config.toml
d_model = 576
d_mlp = 1344
vocab_size = 32000
init_std_o = 0.00331
train_tokens = 976600000
MLP neurons of a small language model. Each row is named by its layer, matrix (gate and up: input weights; down: output weights) and neuron, and shows model dimensions 416-543. Each number is 128 + 32 x the weight over its row's rms, rounded and kept within 0 to 255. A neuron's up and down rows have the sign that makes its largest values positive.
After each neuron's rows, "fires before" lists the tokens most often just after its 100 highest values on Wikipedia text that the model never trained on; "fires on" lists the tokens most often at its 100 highest values on Wikipedia text that the model never trained on. A number after a token or word is its count.

L5.gate754 [212  92 121  99 119 119  98 160 139  79 175 103 123 149 109 145 170  95 144 117 146 114 100 151 136 166  91  67  77 113 126 140 138 110 110 184 143  96 112 140 176 170 132 142  94 170 106 142 130  85 115  90 126  89  93 127 171  86 110 169 186 115 147 163 101  81 194 112  85  85 127 134 132 150 103 181 103 117 107 128 135 111 120 109 172 166 150 119  70 149 170 137 111 157 129  92 112 109  95 188 136 122 159 152 176 125 144 155 111 155 123 117 118 158 155 111 175 188  93 189 106 104  26  69 119 161 139 103]
L5.up754 [104 117 161 123 151 103  80 182  88 144 136 143  81 180 145 168 139 112  86  85 133 138 166 126  88 156 128  98  89 116  61 147 154  93 138  80 151 144 160  93 107 114 131  82 121  72 171 185 122 149 134 147 176 127 102 118 129 194 138 134 150 102 133 166 123 109 154 142 141 123 103 115 123 190  96 161 120 162 107 128 122 140  84 142 123 113 130 105 137 114 159 157 150 114  87 122 116 146 103 185  62 136  69 125 138 126  78 111 145 160 107  61 158 122 160  99 109 149 131 187 121 112 106 167  95  43 105 105]
L5.down754 [ 76 137 104 114  97 121  68 144 125 138 105 152  86 198 102 172  90 141 159 151 148 126 181 133 120 101 113 142 125 109 113  79 136 134  96 126 115 115 138 122 119  85 101 134 143 102 146 118 151 147 124 135 143 122 158  75 181 136 116 119  82 144  92 146 145  96 138 134 215 149 159 137 192 159 112 128 132 201 121 154 135 155 116 166 108  91 145  98 185 140 171 117 164 128 103 156 100 130 153 135 105 155 128 122 165  93  66 118 115 143 113  64 175 117 113 199 127 134 154 110 163 112 155 105 126 138 108 165]
fires before: " |" 64, " Olympics" 4
fires on: " 0" 63, " |" 9, "-" 5, " Summer" 4

L6.gate139 [143 107 124 114 153 128 115 150 173 134  98 124 116 234 154 136 139 188 132 137 122 124 142  89 130 171 126 158 149 130 108 110  61 128 164 180 151 155 156 112 120 117 124 181 163 170  88 121 139 166 153 116 120 139 180 129 129 195 142 121 147 112 118 163 135  70 111 120 142  82 132 108 133  98 151 144 104 204 154  33  76 122  90 123 116 166 119 189 113  97 120 130  89 151 142  74 129 212 125  54 120  91  60 126 151 136 107 108 131 135 161 145 156 142 156  55 105 136 132  87  87 143 126  98 152 186 127 131]
L6.up139 [162 144  87 153  69 162  97  90 120 133  96 109 159  69 166 154 157 158 116 131 110  67 157 109 113 123  95 155 166 119 137 103  81 149 140 178 124 109  85 175 179  96 151 154 128 137 113 149 121 148 148 116 119 138 159 160 150 155 120 187 127  60 122 159 144 111  80 111  81  66 135 108 171  62 134 143 140 143 109  90 154  75 110 122 192  99 127  99  85 103 110 192 131 146 149  85  91 152 128  78 134 160 132 121  88 169 142 167 179  96 111 123 111 193 152 152 123 178 135  91 140 167  78 131  85 133 137 150]
L6.down139 [120 156 119 153 173  96 145 129 101 133 137 108 154  98 137 124 121 144 178 147 109 132 189 151 115 137 175 178 175 154 149 119 141 126 147 102  96 144 171 107 163  97 148 137 122  82 110 133  94  85 181 157 123 171  54 124 142 133 132 150 140 149  71 193 122  93 154 166  53 134 151 157 112  81 130 172 172 140 151 103 147 129  99 106 175  90  85 144 103 161 150 163  92 159 134 136 172 147 162  86 169  83 160 176 184 135  51 122 196 125 144  72  99 135 106 175 147 164 129 130 167 198 138 187 160 120 108  98]
fires before: " |" 53, "\n" 11, " (" 6, " \"" 4
fires on: ")" 52, "\n" 10, ":" 8

L4.gate1150 [103 111 100 172 104 141 124 165 152 142 149 117  85 133 125 137 131 152 104 130  88  91 123  51 195  49 141  91 134  58 140 140 139 152 142 108 178 145 107 164 108  68  79 166 148 109  91 125 223 140 183  67  96 133 123 104 130 109 119 160 135 108 103 129 149 184 172 112  95  87 127 150 121 106 124  92 114 165 109 147 117  69 116 131 173 158 160 132 180 108 127 154 125 150 122 103  63 129 103 169 101 159  98 179 126 151 119 114  69 125 136 134 166 144 139 166 169 180 181 142 100  76 105 140 126 154 107 126]
L4.up1150 [106 124 119 146 145  91 133 107 107 150 119 119 113 128 146 139 108  96 149 109  60 154 124 153 173 109 177 157 166 171 145  80  79 156 109 169 156 135  60  95 136  80 161 106 173 157 117 168  93 125 196 112 147 123  87 162 150 194 120  53 136 137  98  99 115 114  75 107 117  29 153 123 163 130 160 177 135 137 153 142 114 130  84 164  97 145  87 110 123 136 133 163 151  79 110 114 109  99 146 127 154 197 132  97  74 137 122 131 115  95 157 141 120 113 178 120 162 118 148 140 159 151  94 183  58 148  75 124]
L4.down1150 [148 145  90 180 169  84 162  71  97 166  90 136 133  99  92  66 131 139 136  92 116 163 101 128 151 111 155 171 173  96 111  95 151 122 179 242 107  99 125  85 125 110 103  56 170 126 155 175 136 104 137 136  83 165 105 126 118  97 129 158 162 117 148 122 130 139 146 112 127  57 140  80 179  54 124 144  97  99 110  59 101 161 136 177  86 136 122 130  83 104 113 149 135 169 165 102  99 111  83 144 138 160 127 134 170 200 139 161 133 109 134  93 167 114 111  98 157 127 128 103 130 130 137  77 125 145 132 177]
fires before: " |" 51, "\n" 7, " Trans" 4
fires on: ")" 61, " -" 10, " followed" 4

L5.gate1025 [ 70 139  69  87 162  91 171 114 128 102 104 138 173 150  91  91 145 172 141 170 138 150 126  98 167 103 111  85 154  86  93  62  89  91 115 126 103 161  87 144  46 150 123  53 162 165 144 119 133  86 188 125 118 110 174 151 194  70 113 176 162 143 143 111 111  58 141 126 181 104 121 105 147 156 112  53 122 128 105 179 131 134 159 147 200 125 111 145  84 137 174 128 118 159 159 142  41 126  72 134  70 112 117 168 138 108 121  89 111 124 159  87  98 127  83 149 116 103  98 161 133 119 175 139 107 154 219 113]
L5.up1025 [ 72  98 109  95 152 150 125 147 126 134 142 158 112 149 131 182 169 113 111 132 164 157 148 178 149 100 164 117 114 123 113 114 151 100 123  95 108 177 106 173 152 145 132  91  97 200 118 159 164 163 140 157 114  82 155 140 176 110 127 142 106 159 154 112 126 114 166 223 118 172 123 143 103 170 110  93 100 139 137 143 168 136 176 140 136 140  63 106 125 166 111 133 116 145 139  86  95 129  59  91 123 133 146 105 133 110 134 143 141  81 111 160  63  74  75  96 163 126  95  94 100 123 183 140 187 162 134 177]
L5.down1025 [106  98 140 135 194 143 107 150  80 130 182 121 157 103 165  90 116 143 173  59 209 137 105 126 162 169 133 137 129  86 180 139  64 129  72 147  84 145 109 147  78 104  84 164 124 155 166 141 108 111  38 155  99 165  71 129 155 142  95 143 130 118 205 122 113 194 160  89 156 129 157 165 104  79 121 123  60 148 126  61  46 170 112 111 156 150 121 159 107 138  51 173 143 144 122 137 154  81  64 106 148 118  94  99 158 108 168 183 124 156 117 186 107 139  65  96 169  92 106 114 110 161  58 110 100 101 145 124]
fires before: "\n" 58, " " 6
fires on: " |" 91, ";" 8

L5.gate943 [120 151 187 214 141  91 140 176 228  90 144 163  88 122 147 137 128 140 105 100  99 208 169 115 115 143  82  96 129 100 162 120 107 116  87 160 133 125 110 126  46 111 153 105 127 129 119 158 141 111 174 129 179  78 106 135 180 136 117 167 155 131 124 142  70 171 101 124  86 138 143 123 164 114 101 144  95 152 178 175 124 178 172 187 147 137 128 159 114 136 149 167 160 104 112 125 178 107 163 197 124 127 147 145 171 134 158 119  61 123 136 130  90 163 156 149 135  71 121  85 139 113 148 103 140  87 133 157]
L5.up943 [139 182 170 178 149 125 107 144 158 134 156 129 158 119 113 127 124 118 124  71 153 103  99 116 128 160  60 146 138 106  81 147 115 109  98 201 170 222 142 128 126  91 150 122 113 158 118 159 132 153 153 144 200 154 154 200 186  92 143 141 123 123 116 139 129 184 131 153 115 121 105 152 127 101  95 107 148 188 185  83  90 123 149 129 126 121 109  96 110  63 110  95 156 111  60 139  83 135 168 185 161 156 116 144 125 118 100 126 191 149  96 109 133 162 131 178 125 133 181 127 128  96 178 124 127 130 136  70]
L5.down943 [104 165 120 140 156  59 129 169  96  90 165 138 148 141 139 121 104 165  96 125 113 153 132 134 122 124 109 143 107 125  85 130  71 128  45 152 152 140  96 113  86  93 166 130 129 126 112 159  71  96 145 196 107  92 192 116  95 146 156 189 124 113  65 115 115 138 155 118  97 152 172 105 134  61 134 119  98 210 139 120 149 160 171 140 191 167 195 105 104 123 120  93  98  60  86  71 120 111 122  69 120 172 126 102 152 178 192 133 107 145  99 169 122 141 179 215 109 185 116 137 140 165 115 119  77 101 150 168]
fires before: " the" 52, " 0" 6, " |" 6, " a" 4
fires on: " of" 35, " in" 24, " to" 11, " |" 8, " into" 7, " 0" 6

L5.gate141 [ 40 132 139  92 113 171  86 163 132 118 154 100 184 168 117  94  95 134 121 111 107  85 158  92 129 102 155 140 149 110 101 158  87  91 112 117 159 107 105 148 127 146  86 110 105 134 136 160 101 139 164 135 106 122 156 120  85  89 183 205  98 118 103 146 159 156 141 107 129 137 135  85 136 149 112 130  96 182 110  70 154 134 125  88  78 169 149 145 136 124 165 109 145 131 156  77 140 159 182  81 138 116 152 154 137 165 112 185 156 121 187  89 101 147 157 203 170 165  90 109 166 113 138 114 134 124 105 153]
L5.up141 [128 126 144 112 107  99 120 159 120 153 132 149  88 108  71 108 121 154 128 178 133 135 170 182 169 132 147  96 127 134 171 140 159 185 181 108 104 177  65 158  95  90 143 112 197 163  87 140 149 115 128 123 143 153 162  94 130  69 110 145 113 149 168 147 141  75  99 198 134 152 194 149 103 108 118 189 128 101 149 114  97 122 125 151 156 142 121 146 122  99 143 118 141 115 106 132 126  95 108 112  71 166 125 102 127 172  82 104 134 139 137 102 107 172 134  95 195 141 159 157 148 130 178 163 135 127 138 128]
L5.down141 [108 118 176 116 123 229 134 103 104 126 143 154 138  96 136  98 176 148 143 135 105  67 120 160 129 153 130 130  98  76 122  77  97 128 215 152 155 151  92 130 134 125 144  94 121 108 142 182 188 128  97 155 164 158 125 149  93 148 176  67 128 121 139 144 116 132  85 223 145 152 128  75 150 120  52 126 127 110  91 137 135 150 189 163 175 141 150 106 102 141 111 121 162 124  93 152 123  72  86 134 166 171  85  65 137 111 114 126 152 111 173 112 146 107 115  94 122 106  99 206 100  94 121 130 167 129 129 112]
fires before: " |" 64, "\n" 7, ":" 6
fires on: " 0" 68, " |" 10, "Note" 6

L5.gate1204 [158 133 162  58 141 162  85 156 141 140  96 107 118 167 164 149 143 145 116  84 142  94 147 130 167  65 127 107 119 189 112 185 204 116 138 111  88 137 141  89 161 145 133 150 181 124 161 114 125  94  99  92 164 177 169  93  96 142 157 143 143 132 116 147 141 121 144 191 105 130 133 101 147  76 139  72 125 146 123 153 108 166 151 146 133  74  92 147 168 146 163 177 109 124 118 164 196  84 111  92  68 139 158 126 146  47 173  82  81 138 143 123 126  50 100 109 116 142 114 138 135  75 108 109 117 139 181 138]
L5.up1204 [198  91 158 112 151 157 164 116  91 124 111 124 127 124 129 187 117 121 179 137 112 157 168 117 105  94 110 120  83 103 108 110 135  70 113  86 111 107 164  74  85 131 147 102 113  95 102 156  91  80  75 108 127 166  97  83  85 108 173 149 103 150 178  66 111 132  94 140  69  93 128 110 146  91 120 155 128 125 194 118 147 132 169  74 191  82 124 141 140 178 111 200 107 111 147 141 147 118 128 133 110 140 127 115 107 165 211  92 103 187 172 111 105 164 150 123 134 127  49 156  90 191 157 140 155 135 196 114]
L5.down1204 [153  96 140  80 154 189 116 123 125  99 103  76 184 145 169  64 117 117 122 133 120 182  83 156 158  82 124 122 137 153 142 110 124  92 104 102 143 101 114  79 117 157 154 143  56  61  91 141 175 119 127  62  67 142 148 114  89 120 155 144 150 126 112 100 119 138  70 130 158  99 148 112  66  89  90 123 179  79 180 146  83 113 148  69 144 117 138  85 110 159  73 118 113  73 131 144 220 161 146 180 109 134 143 122 148 175 189 104 100 148 156  92 170 109  97 157 129  80  87  70 103 116 141  78 214 112 135 141]
fires before: "s" 60
fires on: "'" 60, "-" 27, "’" 5

L10.gate882 [136 146 121 186 138 148 162 150 129 139 113 135 108 179 104 131 131 108 173 122  72  98 126 129  89 198 115 139 115 138 131 120 127 173 123 166 115 152 183  74 129 122 124  96 173  98 141 149 110 109 150 170 135 142 151 146 201 117 182 129 106  81 133 119 116  69 138  85 168  94 144 156 147 114 108 122 109 131 107 100  94  98 139 142 114 143 118  51  92  88 137 101 106 131 127  87 105 157 195 102 176 163 117 141 147 163 132 166 102 127 139 189 108 176 192 172 156 120  86 165 151 118 143 110 106 136 153 100]
L10.up882 [106 172 157 140 185 128 133 153 110 179 188 147 191 135 120 140  67 125 111  97 162  91 116 113 148 108 133  90 159 145 117 134  96 123 137  98  94 139 169 119  89 123 101  97 141 138 146 156  86  78 183 160 131 127 144 188 207 114 134 138 107 133 166 140 150 134 120  96 117 151 134 193 128 131 118  98 113 101 106 149  73  92 140  99 107  95  95 136 109 193 133  71  92  98  93 151 220 152 147 138  81  74 105  98 160 137 165 111  84 157 159  78 102  73 146 128 168 148 149 106 147 134 144 131 162 155 160 110]
L10.down882 [152 101 110 109 153 142  80 149 102 110 114  86 149 152  49 120 169  84  90  89 141 100 170 118 129 120 166 121 134 115  73 116 158 109 123 105  81 111 138 172 104 145  85 134 125 105  90 157 126 103 168 127 199  62 134 159 170 186 117 105 185 113 156 143 158  95 165 104 119 154 141 110 164 160 134 153 124 135  98 104 126 167 143 175 147  80 154 141 148 124 142 131 112 142 123 115 101  96 146 138  92 108  88  96  97 125 177 165 180 160 114 107 141 146 146 128 109  98 123 131 132 163 112 171 128 144  86 123]
fires before: " 0" 21, " —" 10, " 1" 9, " 2" 6, " 3" 6, " |" 6
fires on: " |" 73, "|" 4

L4.gate749 [131  96 109 149 145  89 130 150 142 154  65 115 109 156 158 104 138 168 118 111 124 159 102 179 148 118 134 140 143 161 143 126 155 133  92 115 156 127 143 150 108 109 119 161 162 103 147 101 129 132 104 126 179 115 120 111 156 128  97 141 195 120 118 146 132 200 103 219  89 121 116 117 135  71 145 123 166  91 142 104 126 169  71 122 140 103 131 109 177 167 146  80  85 105 178 117 147 176 121 103 146 132  89 114 143  86 150  50 157 129 127 154 120  91 155 208 199 167 125 138 118  64 129 170 139 122 171 134]
L4.up749 [123  91 105 123  76 124 145 171 147 136  81 171 137 119 171 104 193 136  90 148  96 111  97 163 141 164 122 145 107 152 110 134 104 119  86 124 164 195 122 117 124 134 104 135 146  56 118 157 121 178  91  97 120  70 115 163 145  64 143 147 129 163 178 112 140  92  79 136 152 142  90 111  94 148 128 110  91 129  82 110  69 113  78 157 136 145  59 122 176  96 177 104 111  85  98 151 120 130  95  96 147 136 164 158 147 158 121 104 108 106 156 111 142 187 147 141 165 128 115 143  91 118 122 178 173 172  95 156]
L4.down749 [128 162 119 195 140 138 158 118 139 195 153 120 153 175 121 119 172 151 165 127  89 149 111 135 115 172 170 158  71 188 119 140 127 105 124 136  43 100 181  77  81  78 126 120 159 130 147 121 132 115 156  98  91  66  87 117 137 148 119 182  92 165 121  93 189 140 122 124 119 139  96 122 162 108 105 105  65  63  83 160  83 103 105 102 140  95 133 155 127 112 172 136 103 167 147 177 110 125 151 133  95 124  78 126 129 102 129 115 113 154  74 116  85 105 130 131 140 117  53  88 176 111  86 132 146 131 105 152]
fires before: " |" 52, "\n" 4
fires on: " |" 27, " 0" 9, " 2" 7, " 5" 4, " 1" 4, " 10" 4

L4.gate1309 [158 120 184 116 109 193 108 176 169 153 144 213 191 126 165 130 151 162 135  93 128 154 155  81 125 110 137  71  76 152 110 111 156 142  86  89 124 127 152 139 117 138  97 162 158  94 142 137 101 136 125  98 132 161 196 157 133 129  92  87  90 157  96 178  65 108 178 193 124  72 108 162 160 152 169 145 180 123 126  98 134  74 116 121 139 179 134 129 145 114 177 192 141 103 125 135 150 123  97 140 169 116 165 112 116  31 127  88 156 136 120 109  75 127 154 114 128 120 127 151 118 144 113 170 129  82 110  61]
L4.up1309 [108  69 128 139 130 186 116  61 120 120 146 155 157  76 154  95 178 147 115  74 126 131 115 108 166 130 113 164 126  98 133 145 181 111 109 116 134 126 143 161  30  51  93 160  92  51 129 202 148  98 163 145 148 126 138 147 145 143 117 117 155 141  95 125  92 119 140 134 181 113  70 124 185 185  37 116  70  93 173 107 104  87  92  62 102 161 136 130 133 155 204 137 138 158 137 121  86 147  96 110 148  94 162 162 133 133 101 138 116 122 141 101  78  98  86 145 152 159  93 138 162 114 132 170 139  81  91 117]
L4.down1309 [139 148 114  68  51 173 177 102 139 141 184 139 113 150 150 140 169 142 161 164 219 140 126 156 117 122  98 114  78  64 179 113 162 121 103 123  67 159 146 153 102 111 143 155 181 167 101 148 153 145 123  80  74 160 142 130 170  98 142  66 101  98 153 174  72  72 136 173 109 133 105 120 179 205 132 157 124  95  88 117  75 144  94 135 124 108 144  81  91  88 156 158 159 123  95 115 141 101  67 128 145 146 107 158 164  96 109 119 182 110 142  99 126 157 142 175 172 130 122 153 133 122 116 146 171 102 129 129]
fires before: " |" 75
fires on: " 0" 72, " Apps" 6, "i" 4

L7.gate50 [118 142 180 128 108 184 151 155 154 144  88  92 161 158 134 136 141 136 145  80 203 144 127 154 175 114 120 178 125  96  69 131 133 102 160  98 169 157 110  93 110 103 103 101 134 120 100  94 114 101  83 119 160 145  97 139 158 130 175 165 235 125 138 150  55 150 136 199 132 185 138 142 149 106 135  91  62  95 105 129 122 122  47  99 151 152 131 103 169 160 120  49  79 152 130 140 108 141 134 122 117 123 122 190 171 129 150 135 173 124 109 117 142 151 102 163 126 125 183 107 118 109 162 131 130 162 184 113]
L7.up50 [ 75 160 157 176 115 180 139 110 202 155 162 131 128 128 163 126 136 144  99 136 137 155 146  84  12 114 182 179 138 114 147 120 132 120  92 134 151 161 117 162 150  84  92 143 115 128 169 145  77 187 118 160 166  65  42 161 154 150  97 147  62 141 125 150 149 100 159 122 110 167 130 134 127 128 122 130 116 127  94  78 120 142 150 161  73 105 163 129 142  89 141 127 104 109 119 131 173 118 115 106 161  85 126 150 141  98 131  54 110 149 119  71 183 139  85 157 112 101 146 138 156 109 152 142 133 173 132 156]
L7.down50 [113 129 120 126 152 164 121 111 150 122  48 189 155  89 115 141 121 129 126 171 140 128  95 109 127 132  96 138  99 106 132 141 125 134 138 116  84 106  96  69  62 122 128 188 138 114 196 122 114  86 116 132 122 117 122 178  62 128 165 138 128 126 149 150 154  86 110  96 138  75 135  87 135 141 156 144 164 118 165  88 121 127 118  90 120 107 148 121 118 137  85 170 136 143  89 136 135 141 102  94 114 158 118 158 137 146 118 188  67 113 123 126 124 120 128 102  88 118  75 123 168 121 175 104 143 162 163 148]
fires before: "s" 71, "t" 5
fires on: "'" 75

L5.gate838 [130 135 191 122 121 112 106 130  83 137 115 121 114  80 155 104 133 159 183 151 122  98 119 115 105 109 100 123 124  64 121 146 154 157 129  36 106 125 183  50 153 105 112 113 119 144 115 141  97 167 113  90 164  81 141 102 149  94 145 155 117 143 177  93 166 103 106 136  73 156 130 117 136 126 151 110 119 117 148 104 166  30 164 105 128 123  79 103  82 104 142  34  99 145 159 159 172 152 185 116  98  58 116 148 151 134 170 136 150 127 119  92 117 117 134 200 134 109 141 124 167 117 144 101  43 159  86 145]
L5.up838 [111 114 139 120 152 111  82  43 121  74 114 152 103 110 128 154 156 152 136 135 170 137 121  75 178 108 132 141 124 103 101  74 194  91 110 108 138 119 119  98 108  75 113 112 103 142 157 109 132 140 120 170 112  97 104 172 166 166 176  58 145 123 154  49 110 121 162 180  91 168 154 158 147 130 142 124 117 116 171  91 110 147 110  93  90 117 116 159 140 155  40 150 161 119 100 134 123 104  72 137 158 135  52 101  76 143 115  99  53  73 129 128 141 101 130 126  94 166 110  75 150 159  88 112 142  67 145 120]
L5.down838 [151 163 172 207  77 197 105 110 101  92 138 146  62 136  85 121 150 175 130 126 130 147 153  57 153 203 155 107 155  85  98 148  98 104 170  76 191  90 129  55 156 173  92 165 126 105 159  86 117 178 175  77 140 119 170  78 153 156 136 166 142 160 159  81  88 103  94 144  86 151 133 114 106 105 114 140 104  86 170 114 180 115 173 138  24 112 143 131 114  93 144  91 154 122 103 132 140 181 133 135 128  75  95 191 100 122 166 163  97 101 136 121 171  96 129 114 117 136  90 102  58 166 156  74 124 119 150 111]
fires before: "s" 69
fires on: "'" 66, "’" 7, " wrote" 4

L4.gate1157 [ 73 136  79  99 153 113 107 120 128 144  75 108 154 133 161 180 100 120  83 122 115 113 127 112 172 106 183  72  93  89 187  96 167  80 160 106 150 126 125 131 161  71 112 112 153 133  65 209 137 130 183 131 111 165 133 157 112 176 129 137 124 178 109 165  69 124 223 151 133 129 106 116 155 167 151 113 138 104  83  97 110 109 124 148  91 135 136  78  76 114 164 173 115 121 126 115  96 156  98 138 126 137  97 113 187 100 108 102 124 139 122 151  82 108 134 109  85 186 107 127  71 148  98 129 177 116 178 157]
L4.up1157 [159 131 139 177 121 136 130 102 183 146 162 131 203 114  98 147 112 128 153 173 133 114 126  90 191 160 107  75 158 131  75  95 185  89  89 152 169 103 161 110 158 180 126 143 130 109  69  74 148 128 225 125 171 162 183 117 135 140 121 175 114 173  82 142  83 134 134 137 153 124 149 140 156 168 138 124 120 134 102 167 119 131 147  91 138 112 102 140 142  73 132 133 137 124  95 132  97 116  88  64 161 132 107  87 178  92 152 132 185 161 111 167 109 148 167 130  27  96 145  87 164 136 115 103 165 110 149 190]
L4.down1157 [152 105 144  82 159  93 143 163 115  97  79  93 134 142 171 136 156 108 167 146  54 135  98  92 140 147 138  78  54  79 182 148 190 103  46  94 176 134 132 103 100 129  99 190 146 194 100 131 144 125 177 145 137 134 164 155 154 154 189 102 120  98 103  96 143 214 177 227 115 145 166 117 108 100 160  81 101 131 158 175  88 102 154 134 110 181 186 163 163  87 151 155 135 125 145 168 129 113  96 151 115 138  97 134 140 118 130 116 139 117 145 157 143  61 140  96 119 154 148 173 173 125 100 135 123 114 156 124]
fires before: " |" 83, " —" 6, ";" 4
fires on: " 0" 31, ";" 7, " 7" 5, " 6" 5, " —" 5, " 4" 5

L10.gate415 [124 126 122  53 124 122 116 153 119 133  82 143 111 164 134  62 128  64 137 142 118  91 142 107 132 156 144 145 136 120 139 102 122 163 143 151 146  79 166 120 107 172 112 106 221 169 137 118  74 160  68 200  87 107 124 112 108 195  98 148 137 124 138 161 105 146 199  96 137 126 131 139 131 115 104  91 164 154 117  93 103 101 144 156 114 126 125 134  77 177 152 113  56 131 118 122 132 151 140  79 145 131 149 138  91 119 142 185 141  92 154 148  56 159 156 105 112 135  90 136 184 131  80 116 148 139 141 158]
L10.up415 [166 138 174 152 139  90 149 203 165 149 135 120  80 112  97 119 123 115  66 162 217  98 116 116 117  74  95 178  76 171 108 161 160 112 128 115 132 146 114 162 145  99 160 171 124 150 114  83 119 103 100  77 162 197 216 104 187 165 150 186 107 161 140  57 135 201 200 119 155 136  95 134  97  72 189 160 125  60 113  93 139 121 126 192  94 118 125  92 138 168 168 131  90  73 144 139  94 110  89  79 127 137 105  99  66 173 171 117 136 128 144 108 105 117 132 164 114 175 122 113 212  83 105 113 186  97 113 203]
L10.down415 [112 110 153 145 165 101 120  94 118 101 192 136 135  85 170 160 138 160 119  86 173 107 184 143 114 122 113  84 143 147  77 145 112 119 134  90  73 113  87 170 149 136 111  90 170 111 152 137  38 134 132  59 117 143 107  97  80 175 138 149 118  88 122 155 107 102 197  88 119 108 107 199  92 178  68  89 122 113 154 121  80 136 190 114 116 133 136 100 153 123 121  50  98 131  86 144 187 156  97 141 211 126 138 145 119 101 138 116  98 119 101  80 128 136  69 143  71 131 118 127 157 137 193 158 152 186 127  90]
fires before: "\n" 62, " |" 9, " —" 5
fires on: " |" 68, " m" 7, ")" 4

L5.gate772 [126 129 116 159  67  72  53 120 122 122 100 113 173 119 118 106  94 143 234  74  73 109 128 110 147  80  68 130 139 102 166 121  97 133 107  90  95  53 160  85 168 155  80 155  63  55 149 190 165 102  69  95 105 161 132  87 119 115 121 139 107 102 164 147  56 180  72  80 120 163 144 125 106 139 149 108 148 192 106 137 101  76 150 121 121 136 146 129 105 135  76 111 131 144 131 141 182 115  72  80 111 116  55 148 157 151 153 172  97 102 165 119 172 109 102  88  70  93 125 145 106 168 130 133  80 154 102 141]
L5.up772 [215 109 182 107 171  71 152 131 144 119 155  91 131 129 151 148  48 142 143 126 189 165 177 114 141 156  72  81 140  97 119  98 117 134  93  35 132 120  92 123 176 148 114 100  82 123 109 102 146 134 142 125 154 153 112 111 124 173  94 125 172 144 148 124 150 122  80 163 138 111 142  97 112  75 104 106 171 154 135 116 132 119 132 175 106  77 108 137 105 146  92 171 122 160 151 152  95 124  61 130 122 120 195  56 179 152 116 130 170 157 165 121 141  97 198 119 129 134 151 148 118 138 162 159 124 113 118 136]
L5.down772 [171 114 116  81 109 139 125 141 146 120 118 122 167 152 123 128 113 126 138 168 118 157 138 116 121  65 114 121 130 113 162 121 144 157 116 142 108 101 120  58 157 131 175 205 111 155 126 103 164 171 159 206 213 167 107 145 119 160  99 103 194  65 162 205 133 143 116 145 101 135 102  87 120 128 117  91 143 152 119  88 160  60  95 141  90 160 143 128  72  78  46 162 158 150 126 146 145 191 102 136  91 117  92 167 113 142 106 147 112 122 102 137 150 117 169 110 131 116 121 146 141  89 122 108 113 106  88 121]
fires before: "s" 63, "." 8
fires on: "'" 59, " " 10, " (" 7, "S" 6, "’" 5

L10.gate478 [ 98 156 176 105  50 176 105 128 151 153  98 141 171 104 105 123 171 122  75 117 106 173  88 131  71  76 138 142 123  83 152 146 130  58  98 134  97 124 195  92  80 211 153 123 222 124 108  87 136  94 114 146 144 107  93 115  65 112 121  90 144 143 132 105 126 114  80 140 109  87 136 101 139 132 152 132 127 166  97 112 123 141 121 153 127 108 141 144 132 124 151  78 127 155  97  54 132 156 119 122 157 111 171  99 169  50 182 133  93  57 165 141 122 148 120 153  99  97 112  99 113 140 105 138 134 127 125 106]
L10.up478 [217  96  95  99 149 162 110 100 117 130 133 133  70  79 168 111 124 197  90 109 131 139 171 146  81 164 160 121 137 149  83 159 156 189 161 125 117 148 155 169 151 144  96 102 121 179 116 156 140 144  65 121 123 185 137 171 168  66 124 123 158 125  94  62 114 183 121 167 139 178  53 136  97 127 157 170 139 153 119 183 102 169 105 123 157 106 128 182  96 137 106 142 175 122 121 110 114 116 131 129 141 155 122 125 142 139 179 112 136 121 128 120 130 105 128 112 129 131 107 100 113 196 112 121 162 116 109 108]
L10.down478 [139 128  81 105 120 146 133 187 161 100 133 124 133  77 127  65 129 118 117  56 118 121 154 126  79 155 124  81  92 118 157 140 183 120 109  97 181  99  85 130 107 108  97  37 128 124  92 183 114  84 157 148 146 118 172 141 133 179 102 169 131 127 148  16 157  95 141 133 150 128  83 155 145 128 103 200 162 126 160 141 171 163 140  95 108 129 125 165 158 110  56 133 133  69 126 120 126 121 117 191 116 113 159 122  99 107 107 157 147 205  92 139 166 148  80 126  92 134 141  78  57 177 101 155  68 104 102 141]
fires before: "s" 80
fires on: "'" 75, "’" 6, " the" 4